Weights of a small transformer language model.
Size: 14 layers, width 256, MLP 1024 SwiGLU, 14.8M parameters.
MLP neurons of a small language model. Each row is named by its layer, matrix (gate and up: input weights) and neuron, and shows model dimensions 32-159. Each number is 500 + 40 x the weight over its row's rms, rounded and kept within 0 to 999. Numbers have three digits each. A neuron's up and down rows have the sign that makes its largest values positive.
After each neuron's rows, "fires on" lists the tokens most often at its 100 highest values on Wikipedia text that the model never trained on.

L2.gate905:553481507491530491471570542456480487571455595514438553510545513554548484454473486491506504483453467531565542483552470490600421473423501447442447574495473456521565484502490473489471471511572474531568483456469451527534515461469540449455484560458455474559512496523565453509487531473530419516521510512473483482539532468478540505536562522506532563591400478525468516500517523532508502490398
L2.up905:494481474493480504521426499486517512503552537562511489452532502427566439475489481399531497583470490493516495570533505482582469559507508544489462487430521454542504560540547524522514465455483549514554460541532486513485538455507493457509466465468510438501433509513541445507526511524509456399462480452406600414538515447483551472535446468543510544459510552467556519560450484501508447572520
fires on: "s", ".", "k", "d", "ad"

L3.gate446:532468486540524521484565481499530440468499501503509520477505521506481428407496562492447497436510507537579479493441505444580505505551433511416595437558508428527457496447503476395517466525414474536582515582552533494416471495534451519461498526464558518520514482437518458616494443435505558464437480506496467507501444501495529518498520566526526555461536492509473500479486460524519484490456
L3.up446:484535443536489517504465482498511449494548482531572473509546479549522546427510511589474489440499487541516488481452521504538513450481447575462508465566553491507498551497465449464473542528516490528429564463510520561465476492542529502459392515514503546531441452456521423537502519505491534568529448496495524473498469479537386494511466534582533595442519515486471504471474446535474451445507
fires on: "leg", "ident", "cu", "ber", "der"

L6.gate19:504494476498511512601495511505489492541518574486531512493541503444486483485485421455482525500530485604558471440517488407544493497550531495544435440471498513463420586503493474504508492470463591464501506476457445451463435471509520489467432530498437512474503492470399470536466530435558502412537502615469472524457464444520506479513538457451548449404546471493522516503448493547489545489453
L6.up19:532517458570501496421559510540483411480457412447540591456451510521552523460464483444519504513545555563473487548493570448468516459476551440605521565516511493525440474513444450504495532535518555506497476511471530441511514442503535519546442422480483463492432436540495544483511467491506479520544486483491422563479486496454542500502486528553521455457492493526461543537482500509494571518576
fires on: "bu", "u", "s", "le", "um", "re"

L3.gate601:498605531493500517436467524507572548543426500425491488565455562518540395476492439445535472519500535484444502523524429492474520512501534463477484510540483504451457414577533461513524479378448480456458449557530497468453537553491504499521462435544505523498519501443517525478461544472557545452520489489484507505448492495472516465539544547457488466505541586526505514469537513492563515500465
L3.up601:616479525504545462414545446453549447544488578476484512500491494501551411436524509483448567445493513493532445536488510489566473456463454491549526530470515446499466500508543441492507507518502490545511580590547514484422485569504508482556452461452556468476477514454463478532546543465445539482589462533440478484479554443522483471523499489455508490554563452545445443431519489566456557520459
fires on: "re", "un", "ly", "st", "p"

L6.gate803:468518582503544508507573462490503480497465508530460544498552475437485435576508563512502566506543482443467453480479501482477485474503564472547542513578461503539490505490532485438569489499511579479552452454540431491488502609550508475545559539476425471516499507496494537483455537473516495436510476476488440500489429451465428490551541553506580493527512470498558507447586456472455546477530
L6.up803:513482491502548545531520494575474455477510492460517473464461472436482525479555517540425499459509430565588495430556456517511501503527534506509580542517563547493491495455508494526567562486498564517515529504504533462527476512534498501459502502516599473534588445479461457437621525474526558451545526489417522537474509536469560499456469479488531467515511502491524576473433583517512455522476
fires on: "f", "if", "-", "en", " (", "we"

L9.gate175:523522592460488527529475546446566423472474533456546541506569487519520501498450498495583488477487448580485495517498499496492491380492453569444484475491526473518524518531505520408521438469457419511451471459475505528526494519468393536579489489523456454572505560486517483477508483511521476515462463507574482525592537539487489518534510566531516513483505475472481507435484541520484483445505
L9.up175:602492537499488533549483572463490474539420504575469535451487471522545464497559499502508463522465466485526482471439497506528564471549489498453480521484461560578476513474515468459543498545437486524506437477526499490500480381479499512455498490488481522532511456489484490493491471564493423501446412473476538498501540480522517625467522444521511591526480456497492528539422551527408561554520
fires on: "A", "M", "O", "S", "I", "C"

L9.gate405:551493457485556491486530500487443513596491537487485596553532483510443552503506457476585479523411442520499500494609466508449511502603486483471533503482506535571554560470532478424546516440455528474548495524463488534545470502439439592499522559516508541503484510554488455449438553484522485555531521486502503504560560476517487433490575521455542534528457431447507494490529487486557503494443
L9.up405:506493475536522499530409482591529582503528498454464519484531461522489466566497545464518514469509476507500454421438503462493523503492441501484564499455555491435521415502491549463517524496574481557483510520467517515459433479474481491450467478382483556474512544471474516511448435466490513465523462457533490487457526562446465538492500489512550465500472481536556546526464488519455515463492
fires on: "s", " took", "es", "'", " take"

L3.gate168:533463555483506523479542525505540481572488510473465505488501488501475508443456503483516404497464496543517542466550523544552565465458486540501549513462541491473473538542536500493504537546493513440492500467478504542593537501566551445457506495529532504577460476556529559450465425369523560516494516528451541451523480458489489541479545486440535500459441456510463540431479501489500538471482
L3.up168:476507524503515520528568590526501442480535484488578526499605490483500519475530553504475524512476486488584497463494495583530471426514554519494550494471498570570536516482438442587554408542613520459550514473490502513538472593495522504517523479473463488500543517542463475504541519457556499503514475585518501474569509500459438518516531480446601528457404473475476513519491483464513508433498
fires on: ".", ")."

L11.gate158:562500457537472478579515565525488515431494467462464580505494468537543546392518497529500480521511468444535467485497528427483547499460488474472446515434512522517479567486524565526471409481514507485518528529483516459559549498444521508489518412535449470525572517362474471521509519441502445493476555437512552560518517444533551471504576506516522500481510536589466592454483564528538538491431
L11.up158:512465466472515491476487431489530506482468443516501509429526465483529499501475503471513485490478533509541468558489539440439559448520407433476524543550587464509490509494437493473509491550480495467492546530470494459525454530414530536526528446522469473503512451509415453488457453437491474549475547492532484555485463483548488512531508550522524477482476556454417519492575497510543527529556
fires on: "u", "s", "'", "us", "min", "es"

L5.gate414:521502492524501530518396554469562522524535536520515419509507481546482467495461495530498503506531494581573567532524499462542585478485453506529454533502550588469477447562493444501552556515438454582491558482446466513521502531432465569506450457441509505544536464628452407508428534505440517529524526587538527514514513481468517574537519488471460447466486494513448515459552553427590509566532
L5.up414:533557541488486556526438579584468514487475527530504518400509542559523583421463554536478510494508463533499474530466500561449460491505514513514533537474522500411526507512533545466448498549531489498473543516457510511473429467468471500522447543505570507531466552501459441451503459486535486497467495477569477476500493497482444548574432405498530528494542563538429469547561537520491505455469
fires on: " 19", "ce"

L9.gate470:487527536505517516481455499535586539451504467452515495537480518501522493494545515489559454596422508593468461454516553480461525471417501544498495466486551480552537536528526522472476427484553447477507450500465517509524553550399533428493608488483516498559574507484508493498468447415607571548529488490487580524579513508487484500511505520510512586457477463552555539516516448523495500461453
L9.up470:544478497495473507607417481471533513532523452443518505471530504467500480477533572513497513569471467517511523531435461515539443477538559547476532454518480443482511535475470422493522430443547474527499504483407513485552487491548483551402455485543514506513515474575445612548502503543465432572468495557536456490498450492495508555513550501542519619486476527533510485491547455465483538560554
fires on: " Bar", " B", "d", "y", " Bo"

L3.gate52:520465545519463543425525574525436515502504483427462545441586440479531532526497473498489503473482437497528396475424499485503581553545518525496434463508551482435483527539545535550435523523512517456458501564537503502564559495510528466480485523525465473450557466541537492432487498490454470476378500504530545460521463491495462459576489432521484481482550478488447594452415548459469514529491
L3.up52:408538543508500527480453536481500464613544496458503533522602418509585518478449474495526445464403491433544418487472540548541521486512465511500535493553506465517495515488532475525516463492550550482497455529428456575494489564531533495545528538501502520464509522554431542500516491519470521510487435534539465444570552477528474478498452477492493480559454537490455441571489505504532547457467
fires on: "ing", "i", "ate", "s", ".", " up"

L6.gate1023:566519450479496525465515553530492467480542501528476535522588537513533547454587507507529463521432526501494414442564551545503473518525489470527531507455438460518539494488529544437543443571517554517482512550478457447496482500450443472461518534546447527462465475556475450441426537551439516518518499504495501480495459451498543529488548480495515531446502470498518484529520489554500565508539
L6.up1023:532520574555510436528504485613463432570492538502470530457500425443559532544580517521510556486473442469512441523492549480485549447462520509524468497402492482501457496436478511432513470515570509533512497463474564557420531531565486456524469543531428496506522509532431520561476429470521528539542434534480456440438614561548467487559542478454458505536537457531468455568514451514455537528539
fires on: "s", "es", "ies", "les", "ations"

L3.gate525:527501566522575451470488511559546531508487455435504486489514485510546450472502477483486509507456536485535490533506386438466543531524489516479421486462435485564564446500527549518483384491567497518554454542539530530551478472490471453570520438534533515415515462471587505511512394480484522523497486465482577538591499461539469504538548507546509524538506464474452505520535499470508542472451
L3.up525:525423424501564501489555514507536545488445529519456504492508491470529508545624499472454552484502496492404505486543483517514482461537469373498463532545511474477548460544545491429509463547516434509422494506513482471558533463491479510511595541510469545498538466559432442497492511472527476464469491502574503528534487477508554481529500436491438552537479522549501563543610400531507501552481
fires on: "us", "s", "ra", "il", "os", "g"

L11.gate532:536500469476442538466491495541528479534484521541566528477545583511516502444492524538604401510433480480478580435514576493508450467495529473511507493452493458480446569492504541533500465424485448489504513474499492488508497445550475459542482550475509424435527558534492510510551513534525537480449459518473515607530532470509481405493533525589558496484477504588543548437418551513452482468523
L11.up532:524554517481500446558472548566512534454399442484440531553451524523442492480539471446433453453450495545537526530510540533541498472485484513502494515500526525428527487488449530491470503487496484482573507568525495508525493506471466581474500486377509559527488487499513481412548516531482460520528512480534546418483446499517503410542455506478459479446466429519534501471429474447550505530531
fires on: " to", " To", " F", " St", " W"

L2.gate514:488466565520446481486473590506491424591505544497518486449492494481532468540532469474436441480483453569533512494470493515468499452570481628449478466534544449540493545500473552559468473506405472437458519544511496528496561551547519485549542487534513443480506578521494510497506490494497556517521510489444521499472485434483472451440485515514554544515506495460441588482528475480503446447474
L2.up514:563461441535480455487474527484536555509554541512501516522485501451460513417497495488470538575493558543390537488475504510496498415533475454509480455530530382507504488489425486510449493513539478530506515556489526566523488506468526478468512425522520531517420479520511522434479542486517519572502517517439432503483553542448559491461466477460515470455510541523435498520479478434507503489460
fires on: " can", " take", "air", " could", "w", " may"

L5.gate974:557566488541517519500494517545475467445540445517476552526486517527483477512531539484553534561456476459438506483511465418583482515500552454564546528471478513544494531485514485428510474490585560579508482503512422433579578503440419547447441465573492522542505536533511498498461516460513509480562495523499513508528549509429502490469524532474517414547429458491517465480536431512528600499481
L5.up974:507468443551470448518457563572518454513515516448473435452542473497492500558465504501541559501487481552494481504519452493485416493418488543429557541540470450520560499495457449457502529398511540448494513493435497541547515563533480513517526505488489364607427464523481450544496421545443538528511541523482500497465532562481533527506527477461472568506544483549493580535514504499472437525549
fires on: "p", "es", "s", "d", "and", "ers"

L5.gate410:479567485518494500565541498483506482527511463501420446484500466472413402519554480561538520491475552520498491434432511442550519493437526497452486502519520491488469557450455463545501511488463460477491473531479492497464514517483561442462473481517542452542457559527536464579515541544475443504463479444500508521512511403491507524495568536510519549556531479466427568508441425507533525561536
L5.up410:447500487549447499405527485506490484490499454541480535516486521511484497485458474538567407519496532495452474501540509514491519434508532475469417491514472469580552517435467565476475512490503514404437506540442532535444513486532438390539576487560531447473471481512538498502538580506485512537450497482565500453527558544522469462523516580477466415488495535477483495483532471448517468474517
fires on: "w", "t", "ly", "n", "al"

L2.gate373:553552482557506539531462504422548503484451460520544476518532528550482488521511509543441474566446561451506513546442505473440535541516453462502506414475419489553510443484470498525557488477492483517515519407552534473512475492568498493567472538525525505481540496519456489451512457493527529487503511513490517522522410479520474560552548448435509547522530509486608540513485565513392561499538
L2.up373:465557592457488570519522514463580511490545500468547492559590509511531502539503490482419491473436471481510555481489445446482427423520455433480501560477556431497512533529506595523520495585578477474477475472529482492577568434525541482425512515476511481527453514465554467608534461517533544561518523489538526515445502468542494443515480530509503497543548498492544545427457499499442532498518
fires on: " hold", "te", "age", "l", "row", "go"

L5.gate350:519469500506489471498502570555474482511481517548521489492587567536488476501481483487465469504452510456536544482554512486488415505507516453513558507477480517513526512486484556501473516470530523523485521505535466491535533559530505531430560584566500484524558483589565475517518488549482503477470485492500559545578486469531570509497517477493495466510503470482541526480602488520483548419458
L5.up350:461468545538509497567448485461568552416476452449406548445482550532573544486579500570465562514474457415562544519463541501482534490483514437501434543498496434466553519515518476506500498481505500468514541486495502450433562488568480494524469473415545511493517461522475499523479447529412525538497517482393568460519547505529461517497454520479520518506546466407527556473515496525512527514557
fires on: "ma", "ga", "s", " pa", "cur", "ta"

L9.gate398:488457528518589440494471595536489471538526564526492510500552447477554451454546506502512475535486513521483488487531497541479476445504494443533541519574523475477497545544520483533543505418539488454443533477568432539503551483527418420533476542485426498523487488539483474479403529466553455540494519505479473461491462489571462503478537528524500437577519468508531471436540502505526503508526
L9.up398:525509491453595494496459466497422587513493502543462471494480466545548481513504408506496538502469461444498456494546541403483483526481508534587463497474480470568510465504558512485467526529460477534456446461493537480428535491458482442461512503442517537456559480482517482448515562435585476602484528467447474466484445491510445496549533475454500513442468559501545485500479453528538490456551
fires on: " |", "-", "amp", " sp"

L11.gate670:473516522482452467486547553500476451498496502509515512519607543492470482450531483487473540581489462492550505519542486481524549445452472470583512471512469472477515465479481592454443420480547589471575565430542495511532448532540421513523541520504468459439464500467590510470446490511512572554453391495539465461558565484516514557508538518499512525539476492476522516490538520550528545484444
L11.up670:489439529485572457520549521544445444515459449468403496469425543518537473577466470529515560445447455443535529573502499403489554501535516483515430527420467463514537491478452482471505459552552496512602459493523504509552590519440529532461486461539445489435518511523497454450471433465492496571499542495582501438479584511540449492543495487405484514596479488476530499474558564473497501453511
fires on: " Cha", " a", "s", " A", " pa", "ha"

L3.gate305:503496474455512545503545515502534534569498546520451456520486530454504538491525519466435470496440436452467448477448498444467409564505587543445514452487559501442513516418583505524503474503456540528488555525488466498505496508512501528448554536516477531522528489472485519467512466444470507498435522524452557536501449536476553516499525527481573510460555522486497485488543433522458540505480
L3.up305:509511492492466511528470497473431529479450484483499515517455509511604533495538504526492447475481448545516466509487539472552518444479431513520471484507564473436495501544530473525502521578513517510438507598537456544498550452535479522439487496505468528554527535522407494476509424445454527520517434557484498468452469432494515553455495461521479523548525411520469519432526416588436531488503
fires on: "s", "ur", "or", "te", "il", "p"

L9.gate246:509495545513496564468575435513472494584490465451465523462519551466523518494439509493453539608500447455474432474510476544474443512535500523421520458542557469472475471469520436491473517430488613527501527557544459485526506491474475534503405489520533456512519507501470507384549449374464470457503385470453519515448470457453505483483532522450504453544501488400456539511529449510504461492533
L9.up246:576555525525526511538418543506488475497474550490477486506507424578523510420532516437536580498577469481463468555432469486518482500557561494456531508457546474546498479544495473499535514468464578515494510533567524446404523463518534568501465529487458485458465528515514505525523448464442516521486517471558489548508511438438443519474517533473557469473467613447472452512590535477359478524558
fires on: "ri", "re", ".", "s", "par", " Ri"

L5.gate819:499482518538570526563411546531517539498501512513479443522582492482516474488552456461453508523495544422529484485429465493511467464512562493472464482508485497593534568473530471571488470482490424490452505512493557536516486528502488516462509418595566458499488541542431510458507491516545493488503441503411554497472466548426526506489530526513444549509536496508545530436472488491487495462501
L5.up819:510513429479466434460459554443474504479476517460447503549458484472510428472456479505512533442476557502500435553567442542430561509513489585440551533530488444513475421474460498489485594505554502543518500534407602474502454582520523496476522486495560496501462511528445508543520474502509450525456572492500466489465605493520533513458437464517515520474543506545497506550492490420485534532476
fires on: " can", " may", "an", " would", "d", "t"

L4.gate897:528510520506539428531468531545530458491529493494506521525464442424603497554500543540419497517552503535527502401502500465457562517500491464538527467504489485533521459472448487470506500553521539530527496621480389403539466453517545482506513458422417506517461510447465551547465430458493517477464476488501520555503497385446574429481585544498573503491473516549551522481447552475480532470428
L4.up897:531450516550524493505507570489516560506540480559442507445477462483523472532552551455522544488460502503509493499476489465412535464523561552498414545575533491506578470583477494506503574479499516434526490486482490493471395500524504483479511533561523445506438460493509427543476468493416540459531564580486411430503596499601521497496522524508503496485500502552433521514452470455563534482457
fires on: "d", "s", "b", "ar", "po", "or"

L2.gate173:470458494497494572493468510479402489533562489486451486535550446481467545382465449507508465519501468522558484494503513467503458566456550521566495522430506439486446526535510564443457543509476526502547456523506545475488494390419503478478426570443548490437498438464530532500431518456522463534565462525587504542526407508470497468509533525477485460594585498460505531534525478481525511566525
L2.up173:526541495499515485491571475504556498484462548471582494545516476561464492541531569575511515437430492489539468520543532510513534533561512512464467479467482567598449477492501544498540481537467498457491543473446526488512495532520557506544514501492443512487539491523507537476532554537531512476512474487525409521494513515433517440458603475477538524524549502522493531526528561584549400471548
fires on: "re", "le", "er", "et", "on", "ly"

L4.gate929:563536545448468495485527497512533515512547485548451543520496514542542535509489430474511462543565558535449467519481482514461565450492443492450527470507515503519561491511481416550496458495522510477523645507552455415510545448503448525521519492537466440534558524468545584543477525434501581476507425488518527511476475466473477413496521535444474487512463502561527516488510499499440507524499
L4.up929:580471508504580525500528513527592432522530507537515478611436487535547520466506395494464446466575509457531506439566527533484513484478478441459453566469456449524529486459514434511508505501437486543480577532506518459492567490490443422509463467446481443440505500453519448537549542546497523483509423474541445506514481501508541551494550543458480399584557559519537519534523504516454549417555
fires on: "it", "h", ":", "re", "un", "ol"

L3.gate468:559483500470528529513455515470528524548491555566568505489464495548501520488504530511511539450453525498503482493523487543509496507506483458528466583505442461512505467510472483495467659462436451473532532524466484534525514460516464596486528444529439509520493485556461451423505440506410512524515476528454425516510410475425503463526505542491530451537490451486476511505526603464495548429493
L3.up468:503467518485539511473475448448473488528567490485612500525455526510556521502472612456513564441471488527508553542587519516465444518515509505497460492519463520460454484418446478523471533520531511491508530489484510527466525427508576542518518479528535515487408487553479509511498472513514497497469432520454540450519446464508454454511462499489451502559539466540459498524524483568552519453450
fires on: "les", "es", "ly", "en", "ce", "us"

L4.gate270:480474509510549466474526560579494559610495532457436481551517446477552490541541427531483433553538509549446463478510482535502488439477556508528534550498499460530522519510448484469517489467506487529529557492583467482515517557468476484495440432481458515484488532490533537468422497431534492506503511450423449480482448448542568418490523509392514528457433463554502481452484486434468528463497
L4.up270:504514475536561504521445475535530536537595516550492498488522498554555452551486478541511443515594492538431421518509445500546548495541516469504551550476536499505589416501525428499544509561472458522449465460511509464476514492464503445455489455479474502477503517487474520433487474439496584514608487494487401563529534537526502462511497482516484498527527430450521482556501562490528532548538
fires on: "-", "lu", "mi", " |", "l", "par"

L5.gate341:520405501549493582511515516487541549537500502484513497538474495580536501488531534513471425483516471532524457481491527536562533523472505547497503486497429509485535535474488534459486503559510554428499468564565471570478533531511470460468526519560487502525475511490564512481493558385519504539525530508484460509548470488452495556516618514477519581503412477533453508514484528528508518516461
L5.up341:471544518493465512556468559525495531485499444493520481493540524523492469416488467477502474512473495476342503551489516545507494497533518460592545483491441530435503450537466530445508427459491551487512506505541544493437445458530522465536525506451453490507460562558506440404467513485426490495449520465534430486509547499612472517547539467508498497477490440493510537446448509464513507458458
fires on: ".", ",", "ot", "BC", "V", "A"

L4.gate794:465489547457465504498558491469537490540501554422543575522482543443553551514476474525564482501563512476517536412467479483448537502528494467447485497435464544452558497495477475467511511563490491470483538540498533492563513473474529465486565457451485403604517573470513444493444446514550549471560530480459508478501500417426575488519498479517525495582510522481439539519502497508542458497470
L4.up794:502544541558538545510467557422503457437476491469519436417548528497462465462562558517563493500432526520494542540497508527492493537483521476529541504479502503460511511455508454521533554516510439463514443483494534529552482508517521467469586466568511566508439484488472421493383500489486466537464516501446542523478562478535518424414457506516490389545419544474483476527562482457494539480429
fires on: "s", "al", "ic", "od", "d", "w"

L6.gate932:544535504467548501453476487589483453542473519537580518543526508464468515551553600569415448517488555551487502530536476529448455490535540522439483488542541494518500513503525554550485525501516516504501471493489472494543483457526460442502550512500424518493506516548469492430506486540563482507522498579523569509496447439523550443520440528489512475528532476504504485474525507487504512473555
L6.up932:494568455510505517466445530556547505488492470545565496494485556530518469577475492497454525446566539539510453553528508527497457448468485571454473446475493517566586532580528474504473604502541440502526432515434526457518444568472575477518546571521506434517590458547528482421519465495512507526484476507468552550479543480519532522493454569521435471462464482478482510539487544464441477493486
fires on: "g", "y", "vel", "ri", "te", "d"

L3.gate249:490559512523487444465472548488523499524467513434543458573480534493412475455506527465607548510483460503496529502478539454540514523473426528452531579502547463517479517490502571502507499494468524503453510454552545496547514500527513476447508534569467404442463476553510535552606547481519462436434440511467509543506514467478493434521499592464486482484479510428450459563483386496533540482512
L3.up249:477497460522514538488482470544488476533430418525509467516496452522467444511559469584457521458524448524610522577483419436499505513558411571527467418506546507484503495467516509528456507519542495396493443494456470537505538502546492497517525560543473427447444505518477539519563547543533506512440507508492542475524501473507513460479509535450472540510461515582513541522503461546473540527499
fires on: " small", " large", "w", "low", "n"

L11.gate900:563532523475442491468467512519441502519513543472530536510483505440560494519583498548546453487406465500519503485493480512516534458493467511405549554495422415510418509502547535493543473571526555533522527584472495450538485526465475540422484471462508464561469474547445494495545482534523558516439484476521481463439520480529471479478529451469509497545580458563482491518469541503500553545501
L11.up900:455482501550476479543510513618530444529555442502465482532483486454504449550476521526497506478450470539529520432534489460476477491524446535461431498467386443534475573468512412502552571516473523547511498579491506488538541484474472467455519486470472388527500500487511523507527470460495546555401490437480501499460542468515529494429544437497504523511540446571498517537530486534537469561520
fires on: "s", "y", "es", "ers"

L2.gate368:507477545425494523508486481472484476522426469483471479467562535477497516482439543553503453522503464552472486506533512497482538493472623551510462511493481431492479552519453530457441488436475506501448512534517566511524523382451434547434438492478469564529462484445547434450523507500530550526473486477501529488533437473546467429530510511439534505476507522462492471493526488512466440495537
L2.up368:457538596522512481475545529494457497523558530509459479509521492486495479457536531530487481471526493521488519459544467482521506458466516491503544532474453464542481511538525416477586444576390573477466486455481499435535458525488578569432480518510479448535501523466466509508480441559587487491538473504527404489501580536428493527515513474419559489522475485475417493464495570449496474490582
fires on: "re", "ri", "th", "ly", "o"

L3.gate612:510506493516500596480546566528567529505469535480492471558515482521541462445513479538521396514445461582483504501528451550472487455509523560405518484456504483498506506512434498471583504425475493473577517531500566474525575483502462487535498484514468502484505480511493513534485521449532498499459351493470517525536515513513468504472577501528503520478522480571455478487530528508528501462510
L3.up612:513493505503518595498509522508565486524493495449462469526570473530573522512479483557485483549439482578458530455472503525456440431524468586473526530462465490568553530446439489507586473417475499492601554526537579474534541454462485458552512473451462460498482527528525517529452486491542502515492464485502513506539559504536418519472536503539563535521473517587456490485499524477520563515560
fires on: " |", "\n", ".", ";", "°"

L6.gate884:483466525511498519485521479513538493476508489514452498495554533516565482508556552526527372427430521482588508465533548515566479507464531581545538492482442494513464546488481485525534487542496472448480572403515481523531466560585503542479508403472487470529502489604494517480516473446518545541436490491501560503428497475389500424540502503568563506524521507523521552429504510469548539512494
L6.up884:510490510519582485538442524488453482521408499457497553500581522468512510481474553536491524509469450432510551551530439546543434406401424508531492469498426530566517563520428457421453543454580461517466431506445516526474552512479493496526567550509479444549553557490515560477498485514495526515390460516460532443502451510519581530460477467459486540444511513468466459437454492552453447534494
fires on: "\n", ".", "=="

L11.gate721:545531436455457463538506494469496540529498452437513499496551501529536477467503470477526532550506498482557492407476492483465459450419526496509518461508466518544515510459401506515552520493462575464527502493534518479456486456526490548522463546464471512491520494539441538471495437510490506406564539509501581531536516429448435521545550455470558458468480511568587556451510477504540589490528
L11.up721:524513471554491474507495530481487472529568469392453493513427501520485484420537551523492489487475505515539507458532472566484505461492439451479534568557480554543544458505417499555531480449492476550565462481532513535521494580512487477511473504428475472433521479532408535503464488478478455585520506520504496530497478471546494531406513518453539464517526506516503517466506525457517479500581
fires on: " Lo", " lo", "lo", "st", " |"

L4.gate561:464459453525537524528559541506575471530505479560534550528495601542553525460569503512529518455456535498590476516527526443469463491500463509454456431515473507518552456464511487487572518514513527547440565436491524537465533515516496504506507552475532481573512579468503489508517508484502531490522531500474522519534489521466497422461482482473592586429502498474484510568520488586573553486545
L4.up561:486490522454519561535458466576535563523525432475489521460409499515490471425544411512474548483525512540517500543536496449481493479469466551509534495500528506487471459535575453588509495531487494539446508517547440474514512561520391545429518493506479479516560496472459498497570513479449505445533495544489520498490556488519510479475526507532489474557566481545506513481459547509518517407469
fires on: "vi", "s", "el", "or", "re", "har"

L4.gate926:537477514500575474448476493528469516493559470400475491558545524484509467536517460515517454517494492550518461511505508452499498512512500499480470468468464435514552529511484532458538469538442538411533539529511435472563550493510463479514463549521421414431600562498432484472470465476494494477469441483435552463475514482490467463448521573495532457486457504592529467521495578533476547502487
L4.up926:498567438517533549499562519464547486529493527539459513472487518515522481450422501459557554524449461515404557501499522532471501517460580586531527489514473511483455540503461469514574463495473475566471492431552463503516423512493584563510553438500517509490539542558458450489424540551489487489434494504478506473489455469520520508481540538532481461526488444504523504477520523458445479504477
fires on: " of", " her", "th", " his", " addition", " one"

L4.gate470:471465543566513593494489486563513468481450458564462506465434580505489509519427577495525511512474557518521486443543499526522540484508476532514510530509509506507526566539526538452540502444522546549502588582563508541546503527483515465468452543462622476494527489485504515529498464446512499483508441455451592498499429490455465534542511586539538521524626510488447542487481504544541517508465
L4.up470:510566474499487483499501459453551407441453468540519472499500517469486482513438488494499506522561460568533517476520463430538485496558567633487534470476496496579502566521504478572505480498490617470554492440464554540477497499534536528513486475562546506484497451561512499454573471540576506495477468470485478496446436582498489472453491500455528554505553472566476509490466452489519485479541
fires on: "er", "ber", "der", "mit", "f", "ed"

L4.gate435:567562506457422513543551521446491517509502530512425604511495449535541471448464483547547485487473516575463529444534466464519476510432478494478430470487436392481540521579503472468466520562483502472512483559475418521499541536508486480548478521551480462507515496579561492541463519519529505467499480562461482534501515514472573518466520519565456490462409435494487561520518522467515515439450
L4.up435:540413551519507554491519514503553499541552473543526485446484472519478499461520496493548528454460478505481503504500485481567535473504564588433553545514426490490532479469488507444492592543507480488472463566524486505494561453504566436511520511439467541506490514609487474506459493499492452528489462507481539489494532507508485521546453537493481504513396464487508460518444554423516535568480
fires on: ".", "ed", "S"

L5.gate384:467518460532445559484473479562500519516534450448510445509507514465470514520517487492439562558484440516523525512532468516458498482492475624464516486519446529519485497520483524529563447526462488500485595492497554493455494540490491517485468552485468523494548533603562505503596521465478498456436438541546482521462508492527442504516436465503507492496465465417511492481536509509510554475452
L5.up384:597487490584507447529466493501492444542459533485449481508435481466527469556488490544522409490457556488486401532419474515448470498494466453536503532533548519490521424462477478430487492464539455494548543487491495448489522506519513474514486492551530543483489501443493492561470533519412524547460530528516526569507536517550536490460524464501508516522545455514501454535454507540481500497542
fires on: " ==", "s", "e", " life", "ical", "ent"

L6.gate222:476560487509541525469504454524550467446496552509529394525543490493485526545502506559475417454487551505548475522524592520493545474537513535460500523558523571525441621515521546477610498564436564532559474496450494510505510562493536508506469505514497499531554547605482536470531473474563533452553478440592548449548486480518491537532480497468537523498505484447529571454499515519454536573552
L6.up222:525532392503480495549440487463542541489501485515606453494510459598469496498481523501472505456523453501462383510479534468471564563523542468494420518508508485478469457499548494560527555478542503517485490422468484391539525599427472502466456581524509465512517425470550495486515525523500500493517439492486477502501602478507542422493519533444495552502563518557520456488473521507524545491521
fires on: "y", "ar", "ly", "g", "ide", ","